python train.py --n_layer=11 --d_model=512 --n_head=8 --n_kv_head=8 --head_dim=64 --d_mlp=2752 --vocab_size=24060 --activation="geglu" --norm="layernorm" --norm_place="peri" --norm_eps=1e-05 --positions="rope" --rope_base=10000.0 --rope_fraction=1.0 --qk_norm=false --attn_scale=0.125 --bias="none" --tie_embeddings=true --parallel_block=false --extras=["capped logits"] --init="normal" --init_std_qkv=0.029 --init_std_o=0.00618 --init_std_up=0.029 --init_std_down=0.00618 --optimizer="adamw" --lr=0.00102 --lr_mult_o=0.657 --beta1=0.9 --beta2=0.95 --lr_head=0.0219 --grad_clip=0.5 --warmup_steps=251 --schedule="wsd" --decay_fraction=0.386 --decay_shape="linear" --final_lr_fraction=0.0 --batch_tokens=131072 --seq_len=512 --doc_mask=false --train_tokens=1173000000 --steps=8950 --dataset="wikipedia_en"
MLP neurons of a small language model. Each row is named by its layer, matrix (gate and up: input weights; down: output weights) and neuron, and shows model dimensions 0-127. Each number is 200 + 40 x the weight over its row's rms, rounded and kept within 0 to 999. A neuron's up and down rows have the sign that makes its largest values positive.
A block is one neuron, or neurons of one layer that tend to fire together. Before each block is what it responds to, as a language model described it from the Wikipedia text at the highest values.

Responds to: CJK name characters
L2.gate416,134,218,142,261,182,155,204,206,160,222,265,235,233,232,220,263,197,262,279,212,178,220,217,223,202,214,217,210,243,136,248,233,268,154,173,169,307,128,222,156,241,170,239,191,219,235,200,149,261,251,215,250,229,213,201,215,190,159,266,202,203,174,196,168,232,217,128,129,132,178,219,104,201,286,201,177,175,177,185,190,159,171,227,209,204,224,136,248,245,217,206,178,207,140,247,197,191,157,208,247,201,179,189,254,208,247,183,198,224,166,270,219,176,177,153,289,211,222,257,281,171,148,260,206,229,191,199,225
L2.up416,187,254,196,202,219,223,214,181,183,97,181,171,223,194,258,171,221,195,148,222,199,152,279,221,165,212,200,164,201,159,177,227,154,209,232,187,183,149,128,244,110,210,194,205,180,199,178,161,235,233,223,200,185,172,205,274,267,201,216,176,237,143,249,236,157,192,145,202,181,183,215,197,193,189,283,238,208,216,195,152,192,237,218,209,163,168,241,205,189,133,202,177,241,181,214,272,238,241,127,128,235,182,249,157,117,149,237,176,173,180,214,232,219,207,249,203,258,253,140,207,262,169,215,214,231,224,193,218
L2.down416,199,262,252,122,169,218,182,279,227,155,231,101,213,176,165,181,194,228,225,181,242,177,249,236,193,194,286,201,165,216,246,208,177,171,228,184,131,170,158,230,161,134,203,237,111,174,269,236,234,134,197,144,138,204,247,232,211,270,202,215,212,123,178,216,189,231,241,122,200,191,257,224,155,176,201,183,160,187,161,119,277,192,229,159,177,234,209,173,233,171,195,174,229,217,184,243,216,223,174,211,176,189,278,127,208,150,226,177,231,206,132,105,299,106,161,162,134,228,243,190,195,258,148,259,168,158,271,242
L2.gate1293,140,169,186,194,170,240,197,192,140,222,241,248,165,256,230,258,166,118,170,178,236,148,171,168,225,229,182,194,118,199,178,191,193,210,278,193,180,118,183,253,194,161,179,201,211,223,172,130,251,206,250,193,195,169,110,208,261,183,202,245,221,251,192,194,209,194,216,198,175,203,172,228,173,254,222,201,237,132,158,228,169,210,229,158,184,251,176,273,256,163,217,238,299,166,234,199,185,156,189,238,261,144,275,142,232,163,230,198,239,215,234,212,224,184,140,212,142,223,210,185,233,223,266,151,209,168,211,159
L2.up1293,253,156,218,174,288,315,169,194,262,251,214,235,231,231,180,228,209,213,130,275,206,221,188,207,294,188,144,180,235,168,190,214,194,212,251,139,232,240,202,166,137,195,104,174,162,251,135,196,242,215,223,171,191,161,264,200,184,169,188,263,195,186,192,212,205,233,244,133,190,195,242,210,185,191,216,250,232,255,194,266,165,225,270,276,77,205,139,208,255,210,177,158,199,150,225,187,213,160,249,200,233,292,139,188,142,186,148,238,309,144,197,187,151,176,164,196,231,320,234,249,175,207,217,255,279,176,214,194
L2.down1293,212,193,217,160,185,190,247,175,227,248,210,287,200,233,235,146,243,186,131,198,274,134,174,150,176,167,142,238,159,144,219,269,198,231,193,204,202,207,206,187,231,214,150,216,167,244,171,248,273,149,248,205,201,186,136,303,163,269,212,152,202,214,222,176,249,141,211,175,208,294,210,193,233,250,158,154,198,226,213,176,127,124,208,179,156,257,233,137,212,51,162,233,208,206,221,222,259,216,188,190,220,207,193,192,180,148,258,192,297,229,201,129,268,248,127,242,205,181,181,181,206,188,252,189,186,105,136,236
L2.gate1378,189,186,245,181,151,215,219,215,212,183,279,199,196,256,173,255,227,183,242,191,260,192,196,274,250,154,201,218,233,261,265,138,273,184,176,228,127,160,178,241,215,224,189,209,186,192,119,177,224,168,179,260,209,206,144,188,217,182,224,220,214,176,184,237,216,186,189,133,144,179,181,225,165,259,212,204,223,210,216,231,145,125,157,173,132,201,204,219,211,213,282,196,163,181,92,220,168,188,254,180,213,179,151,195,184,198,235,217,199,185,180,250,212,214,215,209,149,268,180,171,245,145,214,221,185,132,253,233
L2.up1378,192,228,202,202,251,224,237,211,206,168,199,189,206,150,223,211,193,160,146,160,212,167,209,176,199,84,220,178,173,179,173,202,187,184,227,143,128,225,209,207,198,214,205,200,172,243,214,202,168,179,269,138,141,230,158,190,245,228,236,267,110,304,271,160,106,184,200,202,211,172,242,187,246,190,269,190,161,150,255,124,289,192,235,204,236,176,154,191,237,225,187,153,213,234,282,171,185,201,149,179,245,172,229,249,217,168,276,218,184,181,213,153,197,169,241,226,248,202,229,246,195,177,238,264,306,240,225,233
L2.down1378,158,212,203,118,120,245,175,216,173,244,273,228,211,173,209,214,305,148,205,202,320,169,172,261,207,203,166,199,254,185,252,187,201,235,217,254,182,154,207,238,257,126,228,197,191,264,193,210,182,222,189,229,235,223,192,245,207,255,180,185,190,158,199,198,289,211,160,188,271,148,137,253,97,238,213,227,213,179,150,242,188,158,217,172,151,236,245,196,255,121,197,198,217,152,174,244,196,212,188,175,202,226,229,285,203,183,142,241,168,275,127,141,211,196,157,201,215,225,207,171,272,198,178,248,184,178,234,214
L2.gate1848,223,276,203,261,160,231,188,311,245,185,198,210,194,234,215,227,178,177,240,162,192,195,213,161,331,194,246,220,198,225,261,223,280,184,173,141,236,159,154,161,201,132,244,203,172,157,183,135,192,142,174,237,171,149,147,219,229,250,201,135,202,201,136,196,263,207,222,136,136,171,272,165,158,269,183,228,201,222,220,211,200,204,237,150,217,186,208,253,231,146,128,211,200,242,162,177,233,237,236,256,174,168,255,179,188,221,123,170,195,207,200,312,181,198,190,165,135,262,185,179,213,233,319,214,210,140,259,203
L2.up1848,182,211,200,219,216,184,194,224,226,220,185,251,325,194,195,210,205,219,175,267,206,213,245,232,136,158,206,265,226,187,230,255,134,215,196,160,166,205,191,209,283,225,186,175,217,241,275,217,173,235,188,178,200,188,230,266,198,156,215,229,216,212,175,288,184,177,186,160,183,232,174,145,232,155,221,154,191,92,207,232,246,147,173,247,256,161,128,220,291,192,195,183,230,183,216,176,183,182,189,131,195,170,185,121,219,175,235,271,256,128,225,168,178,222,256,242,239,225,160,158,191,247,130,180,209,232,171,195
L2.down1848,173,210,222,160,173,186,231,196,266,209,324,215,214,177,234,246,211,163,162,166,203,201,244,298,223,148,202,197,183,209,197,222,203,235,203,212,169,210,192,199,221,213,192,283,235,305,213,261,167,131,190,203,148,255,210,135,192,197,184,194,246,166,167,165,155,204,214,157,202,222,197,150,197,212,168,171,218,207,207,143,236,180,239,178,160,166,164,300,168,154,124,170,181,219,246,173,260,196,171,199,149,181,198,145,173,214,167,255,226,288,266,137,350,141,176,230,190,243,168,236,207,204,239,173,222,124,272,234

Responds to: Mid-name word pieces
L4.gate2529,227,228,264,220,160,152,230,222,178,236,266,214,206,144,203,126,179,218,154,98,244,196,222,230,194,184,236,148,101,246,152,220,189,234,126,227,228,204,185,141,145,253,120,246,191,178,199,205,134,157,107,178,222,187,236,177,245,197,215,180,192,202,158,203,244,190,183,207,239,219,199,225,230,260,245,273,161,283,166,244,205,188,151,145,173,194,218,151,201,182,157,176,232,223,168,189,174,200,207,198,198,182,172,174,198,241,160,191,198,149,240,228,240,131,231,228,183,146,200,223,245,140,251,195,291,192,163,214
L4.up2529,161,167,316,196,181,208,192,199,225,246,209,184,267,184,186,190,204,180,102,143,266,201,206,166,247,193,248,202,203,211,158,184,182,165,138,285,247,267,207,179,159,201,163,159,183,229,322,214,175,226,176,235,199,223,117,177,160,220,121,169,140,250,178,255,207,163,276,177,171,218,205,202,182,261,114,212,166,198,270,263,205,207,240,143,180,155,105,189,225,201,248,189,345,233,199,215,223,263,199,221,171,263,156,125,208,171,193,236,175,214,175,155,149,160,186,204,148,231,200,158,156,169,172,167,191,186,188,170
L4.down2529,184,231,175,190,177,277,192,211,175,194,152,187,193,238,205,278,191,186,224,269,200,135,174,175,226,189,200,227,242,245,222,185,160,172,161,248,141,157,240,184,201,180,254,162,142,185,185,198,238,112,222,291,191,187,205,229,230,269,223,170,215,215,218,282,247,217,232,167,153,227,165,189,232,180,248,171,156,121,235,160,189,249,264,253,288,225,216,223,266,246,236,184,206,129,159,191,242,222,191,191,222,208,208,226,205,180,175,223,280,202,165,237,209,185,188,177,161,165,232,259,186,215,152,243,182,157,160,126

Responds to: Final token of names
L8.gate857,232,297,262,190,145,187,167,212,195,226,250,159,216,181,207,162,243,142,220,173,127,238,212,290,236,235,197,219,185,220,186,180,193,144,179,175,191,159,228,146,184,171,110,191,257,218,239,214,283,198,219,229,242,249,172,149,179,202,194,174,185,226,206,148,209,161,245,259,244,172,215,267,261,141,172,163,121,146,209,114,218,192,212,143,203,212,216,204,188,176,266,125,205,172,221,179,218,232,243,248,283,211,230,137,218,209,191,223,311,199,205,213,256,232,197,176,56,250,182,220,196,235,221,165,308,182,159,247
L8.up857,96,262,191,183,187,230,187,244,206,126,220,233,113,199,230,174,141,151,189,160,204,155,208,238,258,187,204,251,216,250,167,245,244,159,131,170,241,171,188,211,212,181,176,195,238,238,183,217,239,148,262,248,188,185,211,250,178,162,198,192,233,203,130,202,203,216,191,215,176,111,196,262,200,177,128,165,162,197,270,169,191,141,257,283,162,240,240,202,140,258,181,211,208,203,185,175,192,195,208,129,211,225,136,197,240,243,179,229,204,200,200,199,209,239,255,244,146,233,202,206,158,248,245,137,198,193,176,237
L8.down857,206,184,217,315,192,204,231,142,217,188,191,127,234,173,118,182,230,172,281,204,236,157,118,89,239,209,201,201,239,179,199,191,139,297,90,157,202,173,131,219,205,207,187,177,154,236,207,265,217,131,229,258,196,194,211,154,189,204,197,118,159,191,238,193,164,171,181,240,198,218,188,209,199,241,243,215,179,224,170,115,227,265,156,213,229,145,178,177,172,198,162,182,206,173,168,248,183,184,229,268,245,231,256,190,221,220,247,218,204,238,215,195,145,252,194,170,180,162,236,171,204,209,247,177,191,218,190,213
L8.gate873,196,195,202,255,184,174,203,243,225,198,198,151,210,196,156,212,266,196,191,219,228,179,214,250,232,250,135,227,242,198,240,200,238,179,145,145,185,112,185,162,174,248,225,153,183,219,223,221,243,211,188,241,146,132,194,139,180,266,253,177,140,273,189,255,231,195,224,220,175,171,233,236,204,132,247,173,165,178,204,268,174,187,251,209,192,286,248,224,354,167,267,217,204,211,261,213,281,189,221,286,145,205,184,228,83,193,180,210,227,139,161,221,288,199,207,220,145,195,253,190,191,275,177,191,211,264,173,269
L8.up873,267,201,191,205,241,203,227,188,234,214,184,179,78,122,237,208,158,131,186,241,106,220,227,224,201,144,251,146,200,281,228,151,158,222,175,236,156,180,213,170,152,124,169,242,219,88,169,213,162,221,256,195,200,223,186,169,285,212,210,218,182,208,178,175,209,216,171,191,204,210,217,101,223,168,154,203,105,227,215,181,284,190,209,186,243,204,211,131,153,176,162,186,206,252,210,148,214,225,137,166,229,220,192,217,232,254,218,181,234,180,178,131,184,181,221,143,236,212,182,246,252,261,259,207,143,93,250,195
L8.down873,120,218,192,238,223,216,177,157,241,186,168,182,177,87,148,219,161,84,196,170,229,212,190,338,159,181,142,208,238,220,233,233,224,166,192,196,148,204,231,223,186,170,153,213,242,201,248,228,122,160,294,222,102,189,149,226,254,237,156,210,220,216,253,171,310,261,310,164,190,209,170,266,219,243,186,219,88,194,249,199,261,221,195,138,240,243,182,211,232,200,148,183,169,198,221,151,141,109,179,222,182,207,232,228,207,221,207,206,186,177,173,195,236,218,157,222,152,242,182,201,188,151,184,196,177,205,232,242
L8.gate2008,211,115,225,287,315,123,273,205,229,131,215,211,79,192,179,191,248,157,225,195,155,183,171,222,112,203,157,196,247,171,211,191,236,182,208,253,223,217,220,128,192,196,186,220,205,123,233,157,184,148,227,171,203,205,231,208,170,186,195,208,219,183,211,199,111,120,283,257,240,218,207,190,142,133,201,178,156,235,164,236,181,211,144,248,205,236,268,178,199,215,278,206,215,193,166,170,235,147,217,201,150,93,169,208,170,188,205,284,160,227,240,215,197,155,158,174,135,189,227,264,163,263,293,246,183,250,186,218
L8.up2008,190,142,155,226,135,239,206,219,265,231,166,159,208,162,259,264,264,206,78,192,194,148,177,196,238,243,161,198,200,125,240,194,191,216,239,232,228,238,234,161,127,212,240,185,279,182,160,220,162,235,224,232,214,170,226,216,206,239,191,246,168,183,164,199,191,149,210,221,192,167,246,197,245,176,191,206,159,138,169,150,192,197,203,177,211,278,289,240,227,213,217,259,189,157,248,231,252,240,239,183,225,112,207,129,289,216,138,216,199,242,191,216,344,96,183,216,228,149,237,239,139,192,143,252,238,272,131,165
L8.down2008,178,284,219,163,203,221,197,206,215,115,241,227,224,230,103,133,140,177,192,241,121,186,167,63,187,305,211,199,230,234,259,214,154,258,220,159,217,187,160,204,209,225,198,158,174,234,168,232,165,217,164,223,142,227,235,227,199,187,201,187,111,208,243,190,188,199,184,223,164,242,168,171,246,260,236,228,249,254,319,190,221,220,178,164,221,242,267,188,223,144,276,174,117,282,177,183,176,181,226,230,194,189,139,161,228,172,163,133,161,160,153,129,247,211,218,265,203,208,231,196,180,190,212,257,155,223,266,171
L8.gate2084,186,277,144,279,249,189,169,216,174,232,137,208,169,184,193,254,215,163,199,172,228,136,116,246,159,262,125,245,248,183,209,194,243,182,226,211,198,228,256,169,226,204,247,240,189,213,165,187,230,150,250,92,184,191,201,226,229,234,129,163,185,204,162,141,214,248,253,228,203,209,171,177,212,229,254,239,238,241,238,192,233,213,179,183,215,309,202,174,235,226,168,124,197,127,210,267,226,210,205,210,271,171,146,200,212,216,218,205,157,160,288,214,197,205,234,216,166,225,251,224,137,253,242,142,164,182,229,208
L8.up2084,303,240,222,145,175,147,207,193,214,157,161,202,165,143,218,178,183,202,198,273,236,245,198,210,210,266,311,175,242,202,156,157,155,254,246,175,163,264,204,173,158,213,192,177,232,228,157,228,244,179,298,185,259,174,191,143,202,145,171,163,232,174,182,173,176,197,222,211,205,104,212,175,190,211,263,261,149,191,122,213,190,158,227,216,231,138,82,197,234,196,222,176,200,191,145,137,255,270,194,175,177,191,171,165,169,188,161,131,175,223,232,170,166,148,199,214,214,164,188,226,179,227,202,213,223,220,205,215
L8.down2084,201,181,158,246,189,227,256,175,214,147,229,210,200,178,175,232,162,193,248,136,127,211,219,177,133,148,213,268,216,161,190,237,211,192,180,228,146,199,181,168,193,261,198,243,192,129,232,283,181,185,154,163,245,211,145,242,170,129,230,232,186,187,137,226,168,269,196,202,185,209,193,224,206,182,107,221,190,251,208,172,218,232,171,255,163,230,166,214,194,185,220,196,159,293,121,224,206,225,234,222,186,220,209,155,169,226,137,225,265,273,130,163,130,207,209,135,198,221,187,144,181,150,222,154,148,207,174,271

Responds to: Place and team names
L4.gate1180,236,193,237,186,123,205,183,185,241,242,164,217,205,180,205,227,133,237,131,159,144,231,204,252,204,211,255,169,193,221,190,187,204,223,215,193,212,189,154,174,172,244,201,130,191,124,149,205,255,217,237,242,255,157,189,208,265,227,131,142,105,168,193,157,154,132,258,234,220,232,203,193,202,188,257,183,214,235,134,203,218,189,238,184,165,249,149,180,221,212,245,221,253,200,140,226,202,222,269,225,156,188,150,171,140,227,143,236,281,207,213,162,223,123,222,213,214,115,192,271,161,237,181,214,183,194,204,208
L4.up1180,242,191,214,162,223,159,216,210,139,236,248,199,185,216,190,148,177,171,166,170,207,199,192,246,154,229,195,227,163,229,151,219,236,135,137,288,282,113,287,218,188,170,225,221,203,116,227,238,198,217,281,224,47,207,150,266,259,100,226,156,196,250,203,187,238,181,194,208,203,142,183,191,182,140,177,154,183,203,111,197,194,165,258,175,264,148,194,174,153,163,225,217,145,250,240,135,249,193,257,188,176,138,200,183,163,210,182,184,228,221,211,175,172,153,252,140,121,248,189,127,190,202,229,246,213,188,256,181
L4.down1180,207,200,161,129,179,220,212,161,210,126,181,197,195,176,267,206,198,175,241,218,289,159,153,192,169,220,212,133,171,284,196,230,177,243,143,196,172,280,236,253,202,198,165,180,172,173,265,239,176,235,188,202,162,212,199,133,175,230,254,238,234,207,197,144,222,148,239,213,203,144,205,244,206,147,136,181,64,234,174,201,185,249,220,96,258,186,172,159,204,203,155,202,204,227,233,188,217,235,224,190,214,179,217,199,206,169,217,223,254,217,202,189,155,238,256,274,187,233,231,225,148,177,214,232,248,158,159,182

Responds to: Event-completion before dates
L8.gate633,204,213,172,262,224,276,172,237,228,199,232,158,237,202,231,213,177,189,318,224,225,239,229,255,198,156,182,208,191,210,230,223,248,227,182,165,182,217,128,202,271,170,233,232,203,171,136,116,198,172,244,202,161,192,220,183,210,177,200,222,204,229,254,200,250,168,202,221,94,203,244,218,232,211,253,193,138,187,167,150,275,224,228,194,123,285,227,151,201,129,134,207,123,211,157,141,210,234,197,219,237,185,167,251,189,242,160,206,236,201,211,203,205,132,242,248,193,218,245,210,150,281,109,258,205,235,175,135
L8.up633,183,257,244,243,202,164,187,235,188,224,310,276,247,197,184,237,193,193,187,174,243,139,188,195,189,236,228,168,185,176,221,165,119,188,168,257,153,93,183,206,223,255,226,163,256,222,248,209,182,205,198,177,182,92,171,155,221,224,205,197,247,179,154,193,183,208,205,208,163,171,165,274,139,214,259,137,244,229,161,243,254,164,160,189,123,239,204,167,232,215,245,238,190,170,243,121,217,102,116,283,277,160,195,184,244,250,129,202,287,223,171,200,177,259,140,76,126,185,248,160,203,205,244,235,227,145,200,167
L8.down633,221,176,135,263,192,211,227,209,305,162,149,199,235,224,225,238,182,251,237,236,186,171,220,135,199,142,180,175,216,174,270,179,262,190,238,248,213,218,230,232,145,240,185,217,261,238,250,164,231,177,250,230,191,193,185,118,244,180,128,263,169,259,215,198,265,221,155,132,234,210,252,187,199,166,161,178,164,210,143,176,265,138,228,256,185,194,213,198,257,175,179,246,186,203,200,138,234,272,179,138,195,164,154,153,170,188,186,96,196,170,178,184,192,134,268,215,237,199,167,125,193,188,162,223,149,247,224,219
L8.gate802,293,263,208,246,209,251,217,105,101,192,268,195,196,194,156,206,174,100,180,128,226,162,214,217,148,233,135,158,224,242,174,223,214,233,243,289,196,216,234,155,252,146,286,185,257,227,219,117,230,284,244,192,226,235,167,246,195,177,223,268,191,270,218,240,206,228,156,188,146,209,229,208,209,259,178,238,142,253,221,180,181,129,187,253,171,231,247,225,241,157,194,232,243,178,236,170,262,245,162,195,150,215,154,142,244,179,135,105,222,256,215,262,239,203,224,258,220,152,176,217,208,176,222,250,232,172,202,180
L8.up802,182,151,136,127,167,184,185,159,226,180,220,291,230,248,258,186,125,200,191,273,222,219,171,222,194,241,201,212,268,271,242,185,219,217,178,167,217,204,208,221,186,175,150,142,248,241,199,233,230,131,225,158,138,185,186,202,244,170,239,129,224,167,234,202,268,205,217,210,157,180,240,191,168,200,184,181,160,136,183,169,227,148,187,189,186,255,172,215,204,225,165,232,226,177,223,197,146,283,189,143,250,180,227,227,186,211,209,170,190,193,204,202,246,193,208,191,146,254,308,223,123,165,186,200,281,195,189,166
L8.down802,128,202,189,202,211,85,118,233,242,143,215,224,226,244,197,264,153,250,188,206,117,204,173,274,209,150,164,201,151,223,198,222,246,213,241,176,229,213,226,186,224,159,158,208,213,207,228,232,171,129,230,216,175,217,220,125,145,208,203,166,260,216,177,223,163,202,234,218,172,176,181,133,201,119,287,233,211,222,196,200,220,205,159,212,197,235,208,196,205,172,205,159,156,192,156,146,201,239,229,165,168,155,193,212,242,225,252,276,157,116,200,202,214,200,148,168,136,267,173,180,215,174,177,226,213,197,204,243
L8.gate1668,212,247,250,202,207,264,191,140,180,196,216,221,205,240,217,237,212,235,309,187,220,107,216,229,204,215,223,185,236,225,277,215,209,239,223,210,151,165,156,215,224,162,187,172,214,181,178,204,177,197,186,153,176,204,242,124,261,165,221,195,131,216,170,226,273,178,225,264,164,224,289,182,248,166,183,237,196,143,217,178,197,178,167,227,231,214,188,102,157,109,173,219,204,193,256,175,169,227,166,193,188,189,175,228,208,134,204,199,213,165,254,255,177,201,274,174,220,160,228,167,217,245,176,180,154,128,225,192
L8.up1668,176,215,204,213,174,176,182,193,234,204,128,253,170,173,209,170,233,126,237,200,275,180,186,232,235,240,242,246,186,198,202,141,203,223,162,244,141,173,186,234,204,172,242,123,257,190,199,191,210,209,186,209,187,252,197,227,217,215,212,134,160,220,158,234,199,200,226,237,209,190,225,227,124,181,179,179,210,198,170,247,208,151,162,211,146,273,200,149,195,203,147,178,138,179,217,196,242,165,172,211,281,184,200,172,194,163,202,201,243,251,219,327,157,137,192,205,183,265,234,255,153,232,217,225,218,135,133,183
L8.down1668,194,219,186,180,194,190,167,162,161,236,203,251,213,246,234,220,224,247,197,232,174,213,276,207,244,235,212,208,231,223,278,192,189,215,135,248,205,223,212,174,220,174,251,168,190,212,184,223,216,245,205,188,163,212,252,89,227,198,206,217,184,199,183,197,134,182,193,219,217,173,155,217,152,175,190,178,223,193,60,233,178,205,203,240,236,252,189,161,145,186,150,177,165,157,213,230,151,189,141,224,188,190,172,237,240,214,197,220,195,179,252,183,189,193,270,238,207,168,226,136,221,223,166,229,250,217,149,222
L8.gate2065,170,250,190,192,266,195,218,188,194,290,162,202,156,169,182,212,170,151,257,175,283,143,231,252,196,214,231,200,170,189,201,156,175,143,213,169,179,192,110,206,141,233,212,181,253,154,165,230,291,238,267,195,179,226,212,145,208,195,210,206,195,184,211,198,207,259,219,244,172,209,209,213,227,168,184,175,108,104,199,196,221,168,173,238,192,292,128,173,188,195,208,131,109,189,251,147,157,209,195,219,244,233,256,187,248,253,97,132,202,237,250,238,179,202,266,242,209,194,242,167,232,207,185,141,241,212,182,196
L8.up2065,217,211,209,184,183,178,171,224,180,247,237,225,161,299,201,143,149,214,230,180,275,186,194,224,203,235,217,168,208,161,184,229,222,154,204,228,171,217,165,222,154,220,161,145,239,219,231,207,230,228,191,172,180,181,183,179,195,139,180,277,209,250,129,103,257,210,250,203,228,272,152,115,221,217,161,191,175,245,195,187,143,141,93,242,196,297,233,160,183,148,211,161,179,188,105,182,242,186,214,230,132,208,152,96,177,262,274,207,211,204,192,245,205,214,197,135,231,260,274,191,230,198,247,181,146,162,146,179
L8.down2065,199,193,216,215,288,268,197,194,174,217,274,250,170,238,224,256,166,224,201,223,183,236,205,145,199,235,209,227,197,252,229,166,142,248,199,144,160,148,249,238,189,195,215,132,242,232,223,230,128,164,136,191,172,223,185,169,268,178,168,219,234,167,193,209,200,271,239,166,212,270,242,165,270,289,231,195,231,207,284,179,247,248,247,141,157,261,204,164,210,125,185,175,198,240,183,215,199,141,152,152,251,194,280,217,183,172,183,277,188,186,186,154,127,166,229,261,266,196,141,106,272,167,195,272,184,137,135,181